From a checkpoint of a small transformer trained on Wikipedia.
Size: 9 layers, width 192, 6 heads of 32, MLP 768 squared ReLU, vocabulary 3650, 4.69M parameters.
Architecture: RMSNorm before each block, rotary positions, no biases in attention or MLP, tied embeddings, normalized queries and keys, capped logits.
Training: a variant of Muon for these matrices, 3554 steps.
MLP neurons of a small language model. Each row is named by its layer, matrix (up: input weights; down: output weights) and neuron, and shows model dimensions 0-191. Each number is 500 + 25 x the weight over its row's rms, rounded and kept within 0 to 999. Numbers have three digits each.
Before each neuron's rows, "fires after" lists the tokens most often just before its 100 highest values on Wikipedia text that the model never trained on. A number after a token or word is its count.

fires after: " St" 20, " l" 8, " H" 7, " trans" 7, " Br" 6, "D" 5
L2.up137:562501528511536459510530447484486509527490512504539518483484475509505472526502476530530536492434497506514537486473479487492497527544501485544500514532536510485491549503485509498465535516508502495525521469480523546486521489489463514491524498495466489508510531527541526505500487495500498530492525498509570529517505533476478554491529504517556541477486515469469507501493466514578481541491506448481509495520480493536480477494466448523469513505504508539495488474519465520505483491553506538511546523513496515532482478526500492477489476491502512475493484530470510485513509502471497501
L2.down137:471464465493475494493516518481494492477506518475539451559536442499579482517500454489509481547493513502477538498509512457518457522506530469500527507529496501486488487494504499503505494517510490486485504503497487497462488529508507520468490503494478475499530526490489483525459504498486501507445509497483518440520520473495514477531501497545500505448580502492509480478499484492505477509520502498487462484507520480493487531529496518513503503518449490552465491521478460525501491500484462464505493494514460472472556498496487520530562474475473541536556511511483514488460494467481494524

fires after: " re" 15, " Re" 13, " pre" 8, " dis" 6, "|" 6, " sub" 5
L2.up699:508539479469491492484497516522555495533541524470492491501469481561504517495510480475492492490510485515514500461521500532520483492480501485492540500524506534522487506497519495503519482540527531514479445477492516487495502508490523451505526497512497520435504537515524446496527495506498493525528436484501487495520512503475461515496526507476494515550511523489502469475502485520547489514525477498492530495472494491489506467508500503508566470525461494523471542477563535522491549445520492508532472479460449510499503520539495524505549542517509538470485488512497477529548480538482521512
L2.down699:526548466486536455486508466516488522518523529513473542502430483474505496486491489557504528518497472500509467521491479468509488524504524488554488526485523505499500465431498548511485482548461499534513494522513492502521494541520486479498552469527514504505515492459534526490493490497532466497492487500477495464521491494443502469483498530490506514503506501467522517510480468475532503518473521513496470569532507468475471481517517497500552452503462515536503537487479494509490498481482502478522489496476496538547503556504519458502490507533458504538480508521487468478506519505528471504

fires after: " (" 27, " \"" 11, " h" 7, "===" 5
L2.up436:544496556479505506483495502536526460510457498504507496474511472504491506480511504505534494472513448477461476492532510487526512509532472501521478456512519555468506529535431514457516516490504523481517499449487526499464482495525500464466492485472487486574495517528504491478474493502498525493452569467483492532511491516483537492518528518524539474477520499519484525511540449502520527515486467526497509529519486493485547498524509485527500482454445507538489539493489487507543463516498501507473507518527509502459470488493521455525535481492493495522508484512475479511474471513514501530
L2.down436:476437489490491510474488496521457521508497470502507521516474517481505483501510490436484516510533531523517505478496523435531532485489510486489460480484485510511502500541492494464494464502441445461541495506511500517497440515518524523468540467508522529476482524456489490530496522530479502520501514461507496485521520472567526486458526535473486523522474444502476509497512488509489514493490480496528545500496497507490519452526482511502461491514522467535507507452492472492491527539488502511489462521463517459473442500509506524517471490452498505540524463496492505510516467498521485532

fires after: " H" 31, " h" 15, "H" 6, " D" 5, " p" 5, " s" 4
L2.up537:481506498512458540522519526527459487486519480491534502507502519509483498506477508494498571491501507511514543481486536522492469507520501503504499477455498494574477524469542458506486512536537491502494521511469492489517428502509525460523510502464484516510508537524509477477501540522481535516533471413526513499488470484489512530470505522527492511508490486510537510508492460494511514524498509485496475544471440486496472480500493514514533482501529466536480466490489523496482509495450516544461500473502507566477509478510479520544517477532503464468532483525520493541477493502518503485
L2.down537:488494532500496491506504531471503485475442509528480478509494441481511503473495494514459469526502543501501479515470519484482507515486521499474507481524470489503479541529540512506462555496514456516487420527512493527483479501496482560489478518510496487507521472490487492502497483501555485467470519506477481502499491509529530494484518541557500466498495529502479471445453443515531506519502500538540539522488491492522510524488510530519508495505499465476519511546504494518528493500535539432466503561496501449489477489533527517473526523485487513535494515528458492490522496484496512480

fires after: " d" 11, " qu" 11, " th" 10, " D" 9, " w" 6, "v" 6
L2.up50:526491486466501480502515507487487534515472520518484503484533540519456540502506476489499530509514502519551490501511482500492518429497487472532524473508481581518517514491497488497511469472459483464508495489514499499512508502444521472499505518466467498536471531510490553521489492478552484478460473523504481513463468486508472520474506532484485495503515489493481505511571509512478464533558510464495489469523506545504532506499524500521552496467474469499476472436481538501530490488526517503492526512496499496474467493500532483514521528512536513467455471486523475520461524513539510475
L2.down50:464537519568478508513519483458477460483469523476535500499481504488500465460529496456528534461507461500493516497517511502473527523463541453505480467480494454516513485492489535519489503514469507520525512518500482492488484474489446486501500504527492514535545495473503476472546475515484496496516501521466526498468503529502506501485469544518427520475514489498461485482485450513455496471464455515457499495485498512510524491516472497483484508516458511498448485521503513541492502508513483504474464430504476519541525479497477513485524471521515519526522512520522464516477480504466499550

fires after: " g" 22, " r" 13, " D" 12, "v" 6, " dis" 5
L2.up377:461456513499508475504536517557449486489574482520502466476484526477456527538501484471513504469536470525514531479542494490490499471506511505523471494500504517514499518479503505553516513511534536490510462530492491508476509480527469469494501469479502512536487515525487521494508507534524494530500517500521517499469455493524479498466513491501537500506532504481516530499515437507524473537479488512532508532546492514496539510515475459500521470491494494489549494406513514517484533509491531515477508470444480505479496497559520513479506508536527485499485510476518530545458524503515480517
L2.down377:525498471504511486518496498488489497539510527490474545471533472479516459520462492546486481505467510484493533517468531500537526515496448549482465484505520528553492474481487466539511468491475501467493459514495484515519500483464506496533495500537464490465523469486506528541493497469490515510504475474508498458482490487541522520524489494453492542474533522515536508457504515445438555518495501494486490493482541480480491484474513499528516518524518506504419517542496492507513501506493491511537505513534487520512501477489471509507536485437498493469499491513537427482510499496516511489

fires after: "==" 17, " \"" 14, ".\n\n" 10, "Y" 8, "===" 4, "\n" 4
L2.up133:475536529510488500487522508508503521472448504495491504464496494513489499496485523535537492506597470471467448492517497529508495495562520475532476502466501536496536496508497543465508455495507450510518473504479503499514449491490496468494484501500475521491525552495541498477490546489514526484506506485465514499531496506533533511531501519498495480531469461485517523508541523482433510549517491498430499532512530513487480482493544545493474434511449486485478495525509528473503509496471503510492512529524492517489496509497535512482492548540489492513500492514505478483515511512528508527
L2.down133:503487496479432494448487494498483487491495497503473474544505523504509513480510502470457494492497471533514471479482485503494529513514464509512503522534508487495511495511510493461500479545490541459556489516499441504485467507496477520490494410473517504503455485520472449508509490510521478513510520454475495495484503422520507520534495520495478494518511523557460477496464516507481525512480505493504549511479483524468530506524474480508473536516475516513483546480505457506545496532474488497509524553525507486489516475474477489512515458512520520551492507488508527548506544512461500482

fires after: " St" 22, " st" 11, " d" 8, " l" 6, " Gr" 4, " P" 4
L4.up387:471528475495513500542459505527475494476493464453503482454468510510503480508464505495479488512501527518467509527494483461514506492504481499495454475461514542536495515532487549486475517465461476521503511517514517528459496455482493525499547483487489519515536510520509539497540479453518455509491511508512503496527482478533486465497491522529542514470497504530472506513479525508509491497489508514511523541469474498504562504501533435512523547500489538489466474507479465525523465480499471519483512473504449520556478508557491523498525479481485492507517448486501528529560481493518515525
L4.down387:526492511552503497499445484515515514526483502521479487527552472511524467472488481493530509525508487495483477512500432476485506485492506467497495502510479520490523517490480503510518537500547525475481501542458506504495495501491489503510519545448491518478505502473502473518481487503497501505491482497494515448509510495502492512478505577541487488490476474444533471478526505463509511470489564516496538493479459560491516518526485542512475520549516494518528484521483520507487491491497488514480514550505510514535523419520460497514486521521465463514526514521504502455451499496466562511

fires after: " St" 21, " sp" 11, " pl" 8, " P" 8, "p" 7, "St" 6
L2.up656:510506487511497473495497510489485492504499471487489500476538480482460457510527531497532475450523498503542513527514473525516497532514487486548503503540521568545511509552475519538462514516460433523530528520506552519440504493477510488532473507517500498527505496503466530517522495549575468515510497499486481466486508546545522479501494513559490504491465512492518482517499489512513516522490485503524488526493523489503470466488526511480496522493502502446491542488476495507476507498542479536498463511489469491502540531533491505498504472477483520475522516484500479534507526440468487526
L2.down656:553452516497526451503478499521503516445508547471498512517510491485468507432503503498482479513513538501494525477485546527503514474473521498534509470494517512447490503514514483513497478499501516560484499530463438538534473495518473550497485503499509520486525529468552472498478521487516485528498496488529464537478534489485533478507499527461546490490484493457480497498485506480489531495518481524488517519505525523477471504482473501518448502496475501511477479502483527508496551492538445491506499447486510466549462509492478486530477482523526489508528524453463501524466516498529495530

fires after: " G" 36, " A" 9, " D" 6, " C" 5, " an" 5
L2.up765:454499500514489497514489493548515534469505515522526467521472513512507513498514536453514514539534475499483490577491464487495463500482471523494512528458493538519464499496478478492462491514507525538495464478493494489489486488482503485498496490472510483498487455512522472497471485514484534541467516483522539512517488472540494533469489503503461465524479507467528498483510483557503515525511515506516564514568481498472499507557442521458532542492491470477521535477495475524510517537542496437496521487514476476449529470490476512508490486501482523534519506498499490467530493494508482514
L2.down765:531500528469501537477483507506480522518501480497459523515496484521505502502477461526492507468480500488477513474504529477471533514525516510505522477507476487514491535511495508476536487505490534529504478536550492525516518487511479516537472504480538489505591479503487535468515528468556520528524497470505500475488505505469488465476477486519524487479493457509518527497538481464508463478495494478446477561544488522529527510522497544516512490495500506511521507501522511521502505470542458516514492532505504517523504516452505520487443505497495456448539500522500497515449556489526499429

fires after: " (" 28, "==" 27, " \"" 17, "===" 16, "\n" 4
L2.up243:477526458515491469510512540532487536540517494515455525504536523523519554492483509515523527475504467501462516497461470482509493474525478471517494503477544472507523511507462524484526470576493496520485518493496504518508479487517466545516504539482470525525468465513492494509510484485461538510459493475501500493509507508486492545514474465502517488512520489527527496525488474537515497490538503512510512497525471495495476479515515528515537445492511559537521516505463448533510515495485524484493512503523474532471465482491528470436539476494456475504479508481458462520440540503493507498
L2.down243:509474545487532519488502515482475482504551499501496500502478530489469525547498496487495558477506510496501468434475503479509517481482519437493510478542455492493551483479508503489512456535522513485519501501489506483495480496505537544492459503510497527482491543521511481497461483503507455488508495512457506519526502490488516503495476505511503506500517451490453490493455475505515504492483498426529502499490495476485497513481541502462459500511541479514560555487516492461496472503470508488522473520534472516545477512447513507516465515479441488499528522493524480468522470517555460503

fires after: " St" 26, " st" 15, " Br" 14, "R" 6, "St" 5, "gr" 5
L2.up47:487514487507545502491501528487481492490429475478511486475480556515495533492441486517494457530502493546506484489524461534454510509539498548523537516474505479523478442522473459494509487524529504529480527481543501511472479477511487550474502503510545529524520455516471503500521500500472463536492495481526489507512519505505504549501510495521493511491498520521486445543463471499543478515507503476488498474492503494528484494473472474501496568491531492464491514506504470490505504498513522498497546505487493465472469493464481472511472520510461493498522496542488474504545427510471527502
L2.down47:519485490524479536544469500493523505481497498502541518449505493487539464530528492483512542493482488526526485536504462511521504500478482490514486474497458522488497525521504544514457484532485518480522549481489511521535517493496523468501511480493449526493494503472509484473467479469487475532525479536457535514495445479465518493503477480531507486468461471515491438517493497482487490501508465531505516504515481475477547556478483484493486498507468548444499452487464513494496479513525497529498466495507527503545465462551506492479492522506494530487535479498515498518467483545480570509

fires after: "," 25, " to" 13, " d" 5, " before" 4, " by" 4
L4.up714:523472485500514490502511465512520528538490514544509533487475472467535525475576490516502485479528547494518460494498478516531498473480444479479486510464477505489505509495522532474490529485478503480462463490461483469481480548490419487523533494482498487517485485515481466511537550510511508512449487518467490524460493485505468476527522523488463470523520482484466496532481508461499484486469468501560492495531476505518534480493485501477515481507506511472444505511494489492462483479495507528459440436507470510499511483518540493505496499537468519479495497518494481506508488508538500522
L4.down714:561494467513506506479477481537453504496466520489473491464493517509458532497501438474500508483479476509475519491496497532533523521487483471505500499520528468480493466501510502503533527539526494500483471498512461503542493478505478494484516548524536554504483468512478474517479479476434482443498482517514539491489509515474509517473498529525538505503493486465511499474489471491526502499497455496508457518486480546514502486486503474477564462453461492458496459461526515497511501515517497508509472472503472508491472509532553513503465532510532484458516508530462455484510513538490467465

fires after: " H" 26, " A" 21, " O" 14, "H" 10, " h" 10, "A" 8
L2.up555:504512538510464533511542475532520488516470478504540500493516440522505510532478501472512502519490503467499518491537514486504500520462508506491523539485492499491467518508501551485457479543511526534461534457444521488484467486510486476528497473468532437476501495521500541486496486532523533548523483480521534508513521468438474472483527483510489543477466523525468489500497498530497503503507453517505532544503500499517529487514524493523493519498464468487540500509546473501477513519516513506455485569468501521498533486498515504507515509488498517487491551507492513520454484517532444500
L2.down555:496506499462522479473506507488453550484460491525504505521481503499484539561513511467513450507522518500454524453494520457538460511531527508508503492517469493505571490506487481533473501500513480510495520484511485523503430489491546495510530514502520530493503494558499467498503473488499548576492521464510500518508538497518527544523477536523439495459511518515482489507503492537474474506461506487534526514501529523544476525479488482524477504519516522543513515472492494498473509521508489475464541498528474491516492511485497553522481499473475509476506500512467479508519506529535477479

fires after: " C" 29, " c" 12, "C" 8, " D" 5, " st" 4
L2.up497:467502521483518485498467479540513506469497456491503488449540483545460559526500514490494487566485502549511527494493459529543508456510480482527510565494476464499455503532510516514533476521517522524492549489510472470463498495485494503507502464464492514478458489506485518519482501498490512512513460471480512531461477475520468503463479469522467522486517529483475475488487464530516488551501482513487498538458500506507510521527496469512507494491523514451510477473456510509518473501503509489473500477492490477478529508501479471470486508488494590541475491506500495457495472511533501509
L2.down497:542508499471541514541505472495492507483486545516473530471512465507552501502511504477540537498494512461492509477457494472498466527532539491486511521493458518490569489517488473549439481476515484495508510511512515484513519455522474466485498544469516517447517497482517461518486543569524515486515521489485478485453487507494508505526503473513511539485491516517501467495492533501509492499499469522487520477536526538489524500490493464467495475559540527545523528513457496531448496511497534491510523512494513465534467509504486488493464515483480511523472511466463525521498507498529515520